Weights of a small GPT-style language model, trained from scratch on English Wikipedia.
Size: 13 layers, 73.9M parameters.
Architecture: LayerNorm before each block, rotary positions, biases, untied embeddings, attention and MLP in parallel.
Training: 1432M tokens, 5463 steps.
MLP neurons of a small language model. Each row is named by its layer, matrix (down: output weights) and neuron, and shows model dimensions 341-468. Each number is 500 + 40 x the weight over its row's rms, rounded and kept within 0 to 999. Numbers have three digits each.
A block is one neuron, or neurons of one layer that tend to fire together. Before each block is what it responds to, as a language model described it from the Wikipedia text at the highest values.

Periods, commas or colons right after a digit inside numbers or number lists, mostly in stats tables: decimals (6.3, 8.38%), thousands (2,564), dates (July 6, 2024), scores (4–6, 1–6).
L4.down1084:535461482490507597503512506525471449494536552495489522447469513501538607449484530548460472523481455492480575465483540597515472452469524531493361497483557516558532552536486525441520504490507456523489530398522461508496432524617499506505530498572457542471524498451507477515512500481530555460478474499521519526485533502544494547528527513478551484498545569495449475512529525489505486458449

Infinitive to, modals and negation (would, can, not), or adverbs placed right before a bare verb, as in is to collect; also digit chunks inside comma-separated numbers.
L10.down4:548552502451533507480468456540594483565421520522523443524501461515429474475535504470560495517462535502468524502480557504515479468463516498459478526483475557507526503564561568498519500450519585472464444406463502511473503549474525502464445519451560452491491424507519579545536450483565546572464549532455497513499494499515471491502526430489442513526545523515530474507475540499480505527485
L10.down6:470469507526476484477471541451535493459520511544519466507533509458487570409522473464499472514484499450537515556503519507440437509537546544489533475516507472533541603513525460519532479545563520514512462453487446395455443611486550476556485448444538518502449541536486538497501568514465545464526461502528532460420554468536555462524509455469503505461404537485473556495509495458468542530512
L10.down38:551539504488526502545555546628567579502564498414434463512502468518492574527446548534441574450515474546460548569512468538474464467517513505501492461536544509474524489498500468521559476517512516521468496447429497494480549545478538450508499490518546463427481470396513477489456490507549530469478606545448515548424433388487473504494515526528433525540495519463490488507539451511508490567454
L10.down77:516499529462527487464505437482462498580530541464539490515536509472477472492541539468599564497488456514519420532489546500523516426479543520520517527518509491542511480490463513437452452512481445490493503477437504469469508660530540532500494447530558491495519485497528523501482520444476456502477509501393541534529540461453509454494535517464510504500532466495521487534510487456483489508521
L10.down297:477524511506536533517457496473541482599456441437524456479548518468508480438433576494493447447513544578497481573399499534539537520539548548466490498483462521457539494444430562544530573514459450568511580499417503467551575506527487515491469455583550500537532405510557471460503468491532555485539477490450519508489501511463507526528425561516569479520544495513534526477555513487519541454521
L10.down505:556505522461433442467537539517494530559535559475553500431448483536485533544523500481553471487456504525520484520462483472493462489541484499538470466532450495544517524540472477528481477491421484479519496498498484474527423527510426478540519519536533513447492466526529503475506486482442499538456602536439523458460491585535495470506494449478478543457459403501479505473490458463526533469464
L10.down549:482509566529562447493480440504480425559534472547516524526497553416533516484507440462453466497549464503454458489512490459450523572504459504507488445493459424491496524488480562483530538556437436544480539430469535507515605526523451579514442505489471500528484551529513510489530485527480550485501486483471474453505474532535567535539544533435613441532490581497497618548517495443488482473474
L10.down615:485483507411475515496433503559574421519497461486511390436477489501491522487473496482414526563490460535499450521528514574515528440449527550438508490494505482519519530553515558504484502483426505502436553547470470473481498500543448458472442470565520458481549547524546493521533500535473565531492418540511550525516442490516513422521571577513538492522522527451461521501485489487502524427493
L10.down720:487502483497482591518444479516562526429465524531504437540514504503516485501499451502451476492538501455477532451547479500470472465492542465525489492466445462545571512448527491511484492522480467469516436478468488469480534526515447485551484454463513403517469550536508517534482525473477480570564486536450439563487563532585566464481562535495438503497511483473396474511503479488529557516485
L10.down859:496546568443512483528562479506527606467518534524535540594481451453515473539587501487514447474478517497548476477446505528532439463403521493518478505466560545553535424478548478510508515532523528445470520513556416530502556459520474577506446473514516495478542503514569461507486508559474482463485539486556522497509495464499530521526524459522451561518439581487515577521501552518466537487462
L10.down1211:426449487576530472509519498497531577531524498565470482496499521471501457530553562495429424447512523509487555472499526512459513473540457447501490518470525477543568525465457493563497525561514454571467478471471447454488483437506518545480515557552481419515505486459485492479517478425499494482528452522509550456520471420543463539519554567483491487383479496434536492509517510470484556451422
L10.down1532:502478403547469480478478509497452468556496519503502579439505507502499566466550454453503495547483471537487499473559539542437485482524503497533501495484539426518531502520512547542554512516500482533458459506479519510492486521508526447590543489525490505473518500503457555485487554487551554436497514487473530520503468493537514566484448479505551517537518492434472509494540443463516512488537
L10.down1552:499507556509565569518551506545466562534433550488512573579444504516490516497461516483463517447428466467549426569492489549510435451520527572519474486467499480487516515492487553480552485560563497477495442461469470417495521597481551563495469539530446533518459440488546448454529469440524490529481555445463463593480504482551437439522548518539568518514533481501481486537582506520529511538493
L10.down1638:503565480573512506452508532495534534568488443507416503498472479472535459611495499503439471511450465469527470488484562441504533522527467501521557528447521499448503436410536472517543537401447522553437423447477491534483426496514496571518493485517516519484536469463523441446524492424486501479495503448508461504501540542545426521516511446490498544474438582473557490533422468440546504502495
L10.down1737:517489537511525551574532469438522534612522515498485492468491470524518393455475516456500507480538536462436402563479484497483495505513550505587439445507462512531556517470495498548516469441504468594469421496468509552497562591514539484474512493495509563493435463592594519506454514552583509587480511480508463503507533490548554548499415527446560447487457441483518478554538580461476484451525
L10.down1980:475532534515522528528516476494479546608488512492509420422457514456528437456449558492521471502507511461504473585480556535562512485527557481514472469555511534496554499432460461560551477437479519561472468528456507501484533513487547476541508496532526502469520455481600482468497411509493567555499486495529551525482523524525541508498480474498447526562491512508496572553544505522494453446515

Short first pieces of words split into several tokens, often right after a quote, parenthesis or hyphen, e.g. black-m(ail), (p)rice, lone-p(air).
L5.down259:517425484505510483450452518492506473457496490558468488531438548458444499556518557511497538519467442486495540487525528531536519484538513501484475488496567510536529509517493477545463535573426471451516528447503504467467485538509528537520432539520516571432455546415440478497409480527542495546554478493561493472557432460496522547549485463529458522517471428594579538424504508507528521490478
L5.down485:427478508472501468467445474594479500463496479536642372542560398489503503534522526549506449550447548558450601487502472532481460549435444512484463451489477505442509559499587521491509416568474514475500513409510523462474430525544551476534530527554517555500508489542456504543485517487505510441522487564455503471468493517464425530590519475538610496493451479531507459524543518463473515485477
L5.down1135:502492510540522520488512508469468486538551422528467519551520508558469438478497492535526565560461478505544386526488565547484507581520510506553514469493454514505508475525477509511505510483564425463464531478532549538488496528568550483505565469487565510480483471528490496515520518496493555553490481429487481487483561504480519491503497441488511472505503438479528497550498447474423509456520
L5.down1521:469512581499513474473539509492527566497473536447529428537485481452478537470530513518455476515532533505466528501498520537509557474422479419441522451486481485521488549493569525495463534513517591543518518540476484511508506555490480578513501550497498523555496488535474466495484417438532435466545474575509514506510472507487590490502550494471500457561469517525539526487529485517516581538508

Opening quotation marks or an opening parenthesis in mid-sentence that begin an inserted quote, title or aside, such as saying "We…, Fred (Tom Irwin), and "Ram Ranch".
L10.down74:463537470525457448445498410594531487531536538519480478580485460527450510441507469505585487520496571457542491487470517455445501481506503511502489510490447485509483425541510558502520477525437486474487488472514496492553438499493470397495555507519458495469534482482545488482446508481465453432520490511544475482504500472467571516559450501439633503566536460521483474483496456539549504516426
L10.down432:558508553461541460453513487564515483449502496458473471462526453483541507497439493445499412440435506535516408548514543463527567493562555438444490480455494527540495538542605518499446504547475498498542457445480506487507513406513488531545548471511524511492499501470477455490433572511504557443476589523503610544392506544494472513519508510551491433488533547479475542541499492580476486522472
L10.down453:470471496521525545480493453539415486526414503459457552562499486500517546481573463491483502460394465538599489471537494441469449536468476447478549462520558446467473475477487546485548519562498483508498516446494448531449520486509414396457510514520516606497493530521453485561507496450481449527472525513498481541468503520485496469448490487519500465459489479519464568541530562488488455556536
L10.down608:530536492516490478502475524497500547491555515479433504440500525476523476547457553515466513469557520522486396556558476557490472467534499479456497472487547521543476471520448526503568458415457434526505481534523469487485525553527433521496548519504513454485465490413432492475461506485570575412436566436459491487498435552552506486544517539528500499484463493556533560532505484496539532568578
L10.down616:560500468465480478530505483579507468523444440504521546556511494519499592471494554510512480467525571537514406499511517534451519490538544425568471516503505518494518516501448481475500564546487451522502514505593478478512542544532482517407494501486471536560542432501408548520460526490464537468533512489443509490546498481431522428523519508521568563511477510472526519537489456506467415496537
L10.down1034:422530519529474473478485426546509483433504495458476459522512506481495501529444455483531511513567642509458474482430484583558510469479517524485449462482479468479471442507495471514481606533472537503546491479589490482583448461582456487483438465566486527491537515493564484537459547470484492374512528512514506488445481436554513485592504433512575486511538519482549467479519544468430473508454
L10.down1200:475538533527424475525559563463465504621479499477475457543494488434529458476510567516409452521451533497392505512468484480539563496479570455568553539525455581473512471487498478547460478492550527483473504478538454496544481554465527491473435516505514432475580478464482475460497479526552426439484487462415456475472507489508503454517446559487539473497505560491540432455446433519475558471607
L10.down1249:475530483516557545463539462543497440431472533487563501576452470562465411549498425461495551534477553480561529494450474455492467510465534493472502499480466479549528547526500544502497510498475513480496489450508457497511477514502519499436465526500450540519521468497444488478485458500506523417479547443525481536436494523540489506559475563510541461553541553513565487443586467536490469486543
L10.down1362:473483511556457521466491446591474499499507493536463501527523461499493510508512461453532512509499491484513498484476432434522570554465505481470499489494532441541508501441484432484489559550543496499501458547452479410466461557530571453534488460470379561549561445462471495515473515407440518482488521515505525517484517484478511478475499455496525498473493502507493577423498448454527569499529
L10.down1382:498496429513453518486455493413507541504459525483466458453578503469502567519474525497449498507504700509544326466444483476533483477486466451469520524495500534510523508531483504508529528513504502488478535471505467453516450472489477524471468533513495497457514556516488481499431513547506490234518506465594492518446514440555559452482501511510506512483501486462567490515492566498525470515484
L10.down1438:472441481500433518506553488557524479569541449422517411449493462478556563403449490446442466559550546502507558523529448527479493444525535526537461463511465552438562419503452487516459518452533479445506489489493493552593548529486492547511488516502497492468557473527492507520503480551499539459436483500538540504495552523467496539515586414531455544472534543516521567532522486557474468467487
L10.down1495:445479515530448541493598530495501544478516480505505569504471470474495533499497501474486557467458524535500393487446471494502511472548512488494532440480534529569516477500530500453501493436496434537500456537498552554467487541504482547455472491434488487494494538589554511529502455528548465352457477474496491481638462486477477518469500508460526541464522511559574501464494554471507439475490
L10.down1785:479541579553435513497446531520586546530477514552507495510604498540413439459447418464482517520454529515511492448491426509521512515414554470548510521484433472404446507485522512447460516523490498480510534461415513455561475482448501484464533495551516537566557521542469583457544531490493451492507481552519458536476490542411480512501525506554452508494471499424542499454497468549476543422524
L10.down1807:520477491473518509512445524544417557553457514492502524470448530440511489524468504485494531502501525528562413513535485483514493491504460517480481570474403550413491485546535432554480554462525562531480454475498451479499478471462529481491468594443540516456479500476491567465505510599447415477524499473498573480491512575506494436443420557517518493502545468428580485458430499557509523528462
L10.down1938:490541470547561496438525559520498613460520513580466491504503521472489457516504461481513534471491529605493451527496517509482467548448497503565550426584468516442477459504484514509429566485534527452499497456484467484531469519457566510506506528573494487505460466510598509498497442504420497464510531511480480495507517492432492442489511564514511488476493458486535531499448508417428532478559
L10.down1945:506473452494495505508539567511531544464575447473509438477490475468514520547453485474477555551470492505489443485471487504474507476499471510485499399546458514536544521442496464572502572510479521560528435508425574566468496473524563530477442574533463531517557542488514507552482476493486434318523519529489400532477456496448494505527451529572625532509516442532545420474476458560554488457495

Tokens just before or within a number or date, such as century prefixes in "early 1990s" or "mid-19th", "to" in "18 to 24", and table years.
L10.down246:600486519457469494452528528537459495483486544450455395498586436476562558430530496469493560462536543516474513494504484495480542467497414497493474511528513428550500545509492497581460511516506520403475447580512556485490530507510458506511534470480527495520421560488510464496485489467410497495498494555547507478524493452504461427515471551417533481534488526437489519479447470537456566474535
L10.down403:480474523488564449485518553520513479463476493475501462467422507472468466555539499524567541470474472472498496457491471497483556562538536535545432499487463454434501514447499588566520485501518526467448533502463493494470482470506555494427455499468500470510510502543556514491551553572462518588497483529456509492481416545508482475489500450525532493507515495495436494481461577480477505457499
L10.down775:481477466559466502491513524386508494465457454460499530496487563428571477511549564475501547505480514480544492525485546465449490467519519563510515541515503504492508532537465482486488491548501568426516532511528484523497523545508530469422504469542503547567542496514489534464460518510493491538526502457448531423453567557403541454533450445535531520434538531413548536475497437543544487475575
L10.down786:533433485492562471496491508452476499472554554474476569507477532521437531542552592512521586504428522457458574492548543562493487534466505537547519492437486492456491540462421466424495467390524540496425551440452515458486480471556506471512504458617446501445517480505455530441462494484514549521450487461509440527475523540530513480409456441501526476495460563518482455450566485486560484564607
L10.down842:444458449501471537452500509536545465572463515435476448521589474491553526518568579507522563476540530498453485484475586552514486487495592479478526508553506531509549475497467488532513489463561462509482523451502558491494439536590546428480478476487492531553467497478482485566496521531482473498525494451504495441472535542486424507462456486449554465486485474550563460486486509542570476552535
L10.down991:508432511475512477509481480514497493528528479522523483468490474530577511473493436482526521620502544456452519497415514499489497503542506449479528520504482448474529535549496495436478496533445516514518509476507477563519439442450433485481502465555495453469456572563522537537544555471422477523456467511547536493499504482446487453508466481486571513477556497481522462489482517457537506513494
L10.down1183:541516515484523449478551455457557515560461618551435558487496419467541468531424434495428437545552515464489538519513561438422444471482550495451430525451475555496478482541461408457474498448425523478495512491496439462459497529535437489494518513475481504493499520477554493554531510549513459549501488478491581517472559436529498471461529494504481505585474544434451493530522522466552463492486
L10.down1251:462474495484414454472557490451524499483531473465543478532516555483433485364477510567542486491437450446496492495528461544495535497483546523517540540452500476518431514502490462512534483454491511475462528473480492546474524498475458552557520469504539481518532520407508513587497546484569487461516473487465476503469463500530447535524487553518493449587540513548528483439545436493540481497460
L10.down1256:477494496457472445496525499583507515548501576464463489529534507600503499460506554544473493505499462446531516470554517537430461503499483573428539529447473518521551479553506512425559453487530489508486449473530533554470445497562520488459529533451498454510513576458488510529546504489489471477519515489526424595511462478516468573447510496573490488491461528499525507502514506487467550511483
L10.down1405:497518483592535542517519517553479510496526434485463513536498543455518465483535521467490554502435520487473517496516569531524491484527489440536567491495480439486530447543460477513571495481500483481506484513567488583479483516482547485541438459537435494512566481518527511485573527517562492532528496501464524507475522545415452483496475400498484520518560583461546594439465425481519498472438
L10.down1587:488502508541521439550447459478479440521487486591516505413504525528518494568517471543527524528498541501491356485469538491396488420453539498484479464510549499438515479524505495412522438491455488534498540435517503505468476463557513435477505469485496510499530539528463492443543547465542417400511444472463459506539548524408467464468520468497506488548522569502553435490479497504499491488630
L10.down1645:476511495510492491484528498544560534491449532585516530533608524480524504485588491501512477544515502528480425551563541515525557526486438487570511437474549476447495508545533462414540511516506517442536480498500515496527516465488459547492536441475432468550525531505498465494509491524546461550515549537452464509497430476482455495534474458492533481561427524573588528512480508449478514451564
L10.down1712:567543455521517463502521562509498543494516495499478476474469479443489539487470494502489462561541518527509506481540484492465488586433552535515439435509517505544522514435455471487500447467558535482455447503509508480470480534435510529463506498502458466465467459564487537462478458465538531467524554465437408444475495563512525471429468423403458492525493497561475517509451534504484503523519
L10.down1760:511522506482520469503540506472500458441513584527595485474496436528578490505497520471434447481496490512589552495500481478411497483455495493454590536514517469503501465491442469525463517450510440451472494528556479448572507525453496483518463489490517465480575504524475484499493458485503487473490432566531525470567499446504478473502568467507572439516497515469463477496481567455492519426503
L10.down1954:442528537520521465434485526427463557534561535517474486456440523457458499497548541455490517548550425489506455487538509459536504482500522503509525536449438515546426447568491511552480539475488502515543485516455428518451503539536488545473530518425567443527480515517509512492520542483494527621522471503521419541521515481496511494470465476505492451508422477515441490484554511510494491482576
L10.down1997:532495529560509416484428518517475495524456502535465531520420458463511419474545516542484451373436499548482565447496509460532523545427447469508567534514476473522539500507529454466520562510536446475491448473537511514546490509533452549538475487481540441497469543428524423488525539416549511528563519489513533542422489451555461500547542587550475546535509497501442506459456512485417512513520

Predictable continuations in census and tabular data: American after African in racial makeup, % after growth figures, cell spaces and numbers.
L5.down732:555443550488482495473577534481461532517589505542511502516535466489514610472508433460469549444520581502517446459491432475452512500450499495522532416482509506421535459513524528489553519498462530484588577492486459450552454487464563504528509451572449445498458573498499554431422507532492484511511555510517475568499497470456536547547459481473470529541435463569516524496393510556587452507481
L5.down1348:451586519491504480560501521443509507464516509424600540499505468445495484454533406636545439498505491481488399508447497464482530487535486549487544563535416559552497507493507434509492523498499514508473592552552495498522487518489559513515511504515503506484488499557404500500482497478510450487489511493582489607525519519503454521467564528485513565505485467528537509494473469556564473466535
L5.down1918:507461425498496510578516485422534455469509527538479530440436474456501533518498501462415518472512425445434463481512549487464505480481451584477490477511482449522520485503502509434546541529551408510489497513497485514477441482460462538493527491526565541503565453445485517419507462541492488537510538545517504465483505503545472499413529544513541596611474481475490604415565549503537503525531
L5.down1936:562518406508488447503521513489456488484498499539491550467525477575489509498517492450482414541454554462488512428422501478486468535510515484498457475469483450473468521507460574510474518566447520571440496481444524499521444514495489554483455519530497449543491541491465513550589484473465518386443507514534445523459502537513501519476521571457413458550510475491575515492485507548498580482483

Tokens that close a phrase or line right before new structure: newlines before list dashes, equations or tables, and word-final pieces like -ara, -y, -ribe.
L4.down1515:568473480477496528538573422442529450473539482517528503542432479466511561456511435525502461479513465505479428503448550474476481474525545523532468515467540469427473499482510465544489507555502507475525497500482535599448486471512430530501463443478499534447467490548517453532593543479431522401544430500527503538508416552454441575518474412554509437528528508461546564493444521535401463504540

Tokens that finish a near-certain phrase, word or table pattern, such as "two or more races", all-ure, "the then ruling", and decimal points or leading cells in census and sports tables.
L4.down1066:516537432507556480493519497535477461458560493467469531531489545494447469458437500533435448478506585575399370535541457531573594494524497546525505524534503462480519527524481540461501544451433535507513487488537465505576557489494533459554557475466449529470529532452564474428481525540419490416545520463521494476482514521538459492533486501543448539508495457515460498471436510435507509504439

Column separators (|, ;, -) in sports, election and census tables and infobox lists, often just before a final Total or Other column.
L10.down95:514528481483505435547517552458521478538526541426528498485480464435472542536512570562409491557462507520565482574450450496466491452484494531464532456491519479551534537508562559544533449481466568439471499463524516613481490555452521545456484500471534544453519430450569478440471482530536503463427432552538519561450519457452432406518538469538373576510485451545486484499489481554532507464539
L10.down141:383541401569521517467455417492497577508485499522476513489518484460475460441518521490494518454475470545533500515460480456461494532450458433526550540454441487530543500556502475426548567523506549497494557490572498530468499480455440484499511548522510544482471487536486518459429473511484560448474483518494473475495521471467441622470526526452559514495471533506471528504459494559529534470501
L10.down235:448495515509427537494534465478487504528488463463478491501517541509526560449520409547547483546472488458428526479449453546484477567546520581473492506488443486502555476516397523473559430550545468505471496461536528432480561528489566511489523549498558384492546538528471479489501523586489521486543494482461493533552584468506526497532496493515447576512561481406557489465525519498498473523537
L10.down489:440509478435480500569499463534517465523468617531553482485436410473520526475485512507477498481516524448410508486523480461507459559463475492492423440527521544564578524517509519522520597543509503498432463482511519459521530489457478556443449543478522456499468447540479541429455457510517468500483493501584554436549547540562495512475467451460474512466558479447456496526444477559522521472484
L10.down607:461544505486481559534525485513470544449442550491452507492514517515495535471522566560460514446502467545492480483498559476475495520529510520439520484496463478531547549578612476503512538538483558455516564497445536435507477550542486551466532534426498565462496502533479475411489507486455464450456460493509500473526442531507497485461528493498453540475539581570527552587530454495516550443509
L10.down624:483502461526541462487539543511490494508464512464451467487491457521419524460559456550499456481493573474494428495488466490532550486484571498572559492487443532496527501485452564495549475503506471475508457524513481567528521569506526533406456491460452540453518522531467459473416549553508536417437508494478517535513532489511462501507520561508583468524527519518464511534404509560470504479457
L10.down827:553426529462512517528523456484474591547553500486535502484554522537533528531471495465509538508521454501509350442437506542532478513491455431469504461470454589542513526520548480507561449486456550492584570470554523459509576499546557539468516441498443472559519553518534528517494536532563504418472528487564430514483523483503575505487434546486473538526486502506473550448485433464503473525455
L10.down1123:432534461493467508460505458498471511438491440530526523501441527412480472520442497529560501489510535514500511583486516495568549591501477580430523482506463528458475472572504546491528430511448517512528504462522514476488454453547473452546473481477447531473467516477451512491472515511481557527466435530492477504513528515499461541484534477544476536497498524505527496564505498496572514487418
L10.down1126:467517440506504516538553557434537503517452528489493533397542522532549560453503517490586512474581561521485483472516487435522418503544586475523525489523559509519503535530492415479554524564556515519479424512525530443452575520442475473545463517438541441450476512529474505502483516543479522406532446494413489507491531489578518450527549440460405495449424474489517445514571471561518423522477
L10.down1201:487507487487510526443533530432501470516512480426482392518403482480570536479552501531494477470501589516492530532582432510532500521506526484495512481455548516407497531467534438452475541484498467465512457484555469474494523488529564486529540490540492479486483507455505500539449489520478449490533516513466502483475555469468530557481459477525507519472513419456590498467600505511491462447516
L10.down1238:525475517501449544570497522552503499478477512519513572454527491476542478497489468521551444539497525493492508504541496503425439508494455524491459498501558428503556492529504559506470558525506448428418511505520545444469529529443576531526481543444491542561497516511486542470510490454506455558411507522471520514477520479468537460545589506517571468469543474502499488514441581466480510442516
L10.down1354:461513483533499488491453408563495474536526514471478452500498477536528438483522513567536530547521478438495434494498499565500496464468473493529462548509550495517506480481470509468518543464451539535453508475526537442479473505495532545457504505471474530502528552491483507521524515511460548547448526521466502441429467529471460510492474472496505478531505433445462557461603501522542508482520
L10.down1483:475549516443453534534472535413413530553495511461536442468460495566560519442491482530534436515419509435469554586486458488507514583420505539465531526484480495499520518506519533489444528505520467509476488501482483484504628488449492533533549528462524485479517490465481512524524489522512471424519487557518389558542507547487500526582453508538492496481497484511586524501459460495540443516495
L10.down1583:523504525492516515508532496516531546510512506491458506553505452412527489491491523582462496559478534499482495510504480501515536454533560477454488494490566513455456423523485486525509514456407497523477502526547552461457436516480510518534584469563429517448475485503482422548539503502500501458549511495496529506477492486538436517585515497472508572505537553522573519445493504497525431593501
L10.down1672:493510467560549449452497540498456486484521532496505540537539469474429542489489512535569459524473484461517634478460519513568507501475559559432508524484492502416474512552522560589471495445494550456514552523513486461436390460496449494484625556483502515493473506496494471451508511454508523552487499490396461495481447528474539515480490483496506497549548452466482503535479518450448496565461
L10.down1805:412451534520464589527563470470565548507513489488482501551520578413522535475531472545547482505486567445523452488531425549511533466524455559475426503574478478540538535540554519494536480579552466571499518477481420441488526521511430544495419513518530469465503482574472485486538563554528484461508463424521483526537508521493518480496489497479392502534478564463516525541514432491534446428488

Cell-opening tokens in Wikipedia stat tables, such as the space, dash or plus after a pipe in hockey and football tables, plus coordinate decimal digits and sports words like pick and throwing.
L4.down136:521524561453533564477472487559515470481439477495452492511579509475462481533507452500508603518522513484570401479555528537447549512417533531497495518505508545522496442573472508547514474537435450472521495515421462538436539492539411503542544487508519485485484448436436448495515554511477452571491556484496428492527525542494471460517546491491375454530502418434497460424472481512431522481547

Commas, semicolons, dashes, colons and closing parentheses ending a long clause before more follows, e.g. "schooling, but", "crime, such as".
L5.down1033:509525482522424470493623548505525532474532522455513565544558535524479461490481523483457477540577502476543455484508437478478456503419496499482517512510489578540491485545508569507509453420486574496584497495525506492494488467550494476520600507524485516529489560529577537509422476480533530498496547501451520494548451510526548440482550519473414518501572460500506457467573498486502418467437
L5.down1130:518527557548589516527506454544412516485531531462543491555470437501521548468497472549494451478476520490525619467486557550568516533432474499502483549519448502534528473492544460517523529481517564470495534530479456476497461430526559481536495471492456509510571510567512475471452463507559544465488471473540471469532501489549535478473480459500484482495474473525518492482504518507516517433524
L5.down1174:442534498474512465514521555487491465546442462537519484514527516437461575508525462551401577429538492480473397532516528479529544484542437483528505522441541516471421522509475477456493479489454538467540507415436485529567439485438474497516535509505467570507515543478453531436469502529434450466533540523514446514489405536482472477524488507468589494458560534475546407426457546536494501452544
L5.down1301:518517470472491488483555529497499531445505507538476520543507488476456487448460455434450562548439478436497397484520450495448478524555487531501492473567496591529527500590513490509494472516484532501532582460484533513495469507512493443539528510432508497480535612456472468490555588515509534578510503494545437538504456399522492511482469546470442492561477561442492501499492548465480497484507

Function words that close a fixed phrase, such as "how to", "what to", "all of", "much of", "used to"; also mid-word pieces of names (Dens, Geertz).
L5.down37:509532505505522481500488523594478515481467518456473402493510544440532457509547521544537474486462453510548480585559433506440486507484514521450492482412484481525453507560502466492507456564421543509517553535535494428483462517509557475579503457464470509456567532507460448494513493501547478573535541582477504457530527475533425467438572457539489549468461526538455421496438567507556544511608
L5.down728:448492491440506513530537497558480489529437489544473483528486480494577496447543496526486506492507480560534528513500465481514463563501513497548579473503412516525548495496438512538487457527507498478455503544508438508473550525574456524499481545509524481504453528470495558571570542576529490525510575476514462503426415506500466485528466525482490471570484549484490523440459514478565523487453
L5.down1716:463601445531549440526508488531415463571526477492503448485502491485496436537506472549492540493495492538508622523468546530537561445459496546518487475466480453487484473489514466572482538478492515451489572491474559555537495455475496563525495584538530524434482454454448480550491501500532469565522486532507500534456561463505539537507452491510522480450511496491524503502554553477474538516495
L5.down1778:540499539564567478495524431551548511495493484454527508506467551522440482513552489531492546503487563496505305467573591529490505518517509559565511494507513419430496398517526557524515407531473455406548498513461443452546535440526455504555473498570514558480445503459442538460476531480495474562497464478523517456474451481455525447498441548510542472480451539485506499525516525512550594522462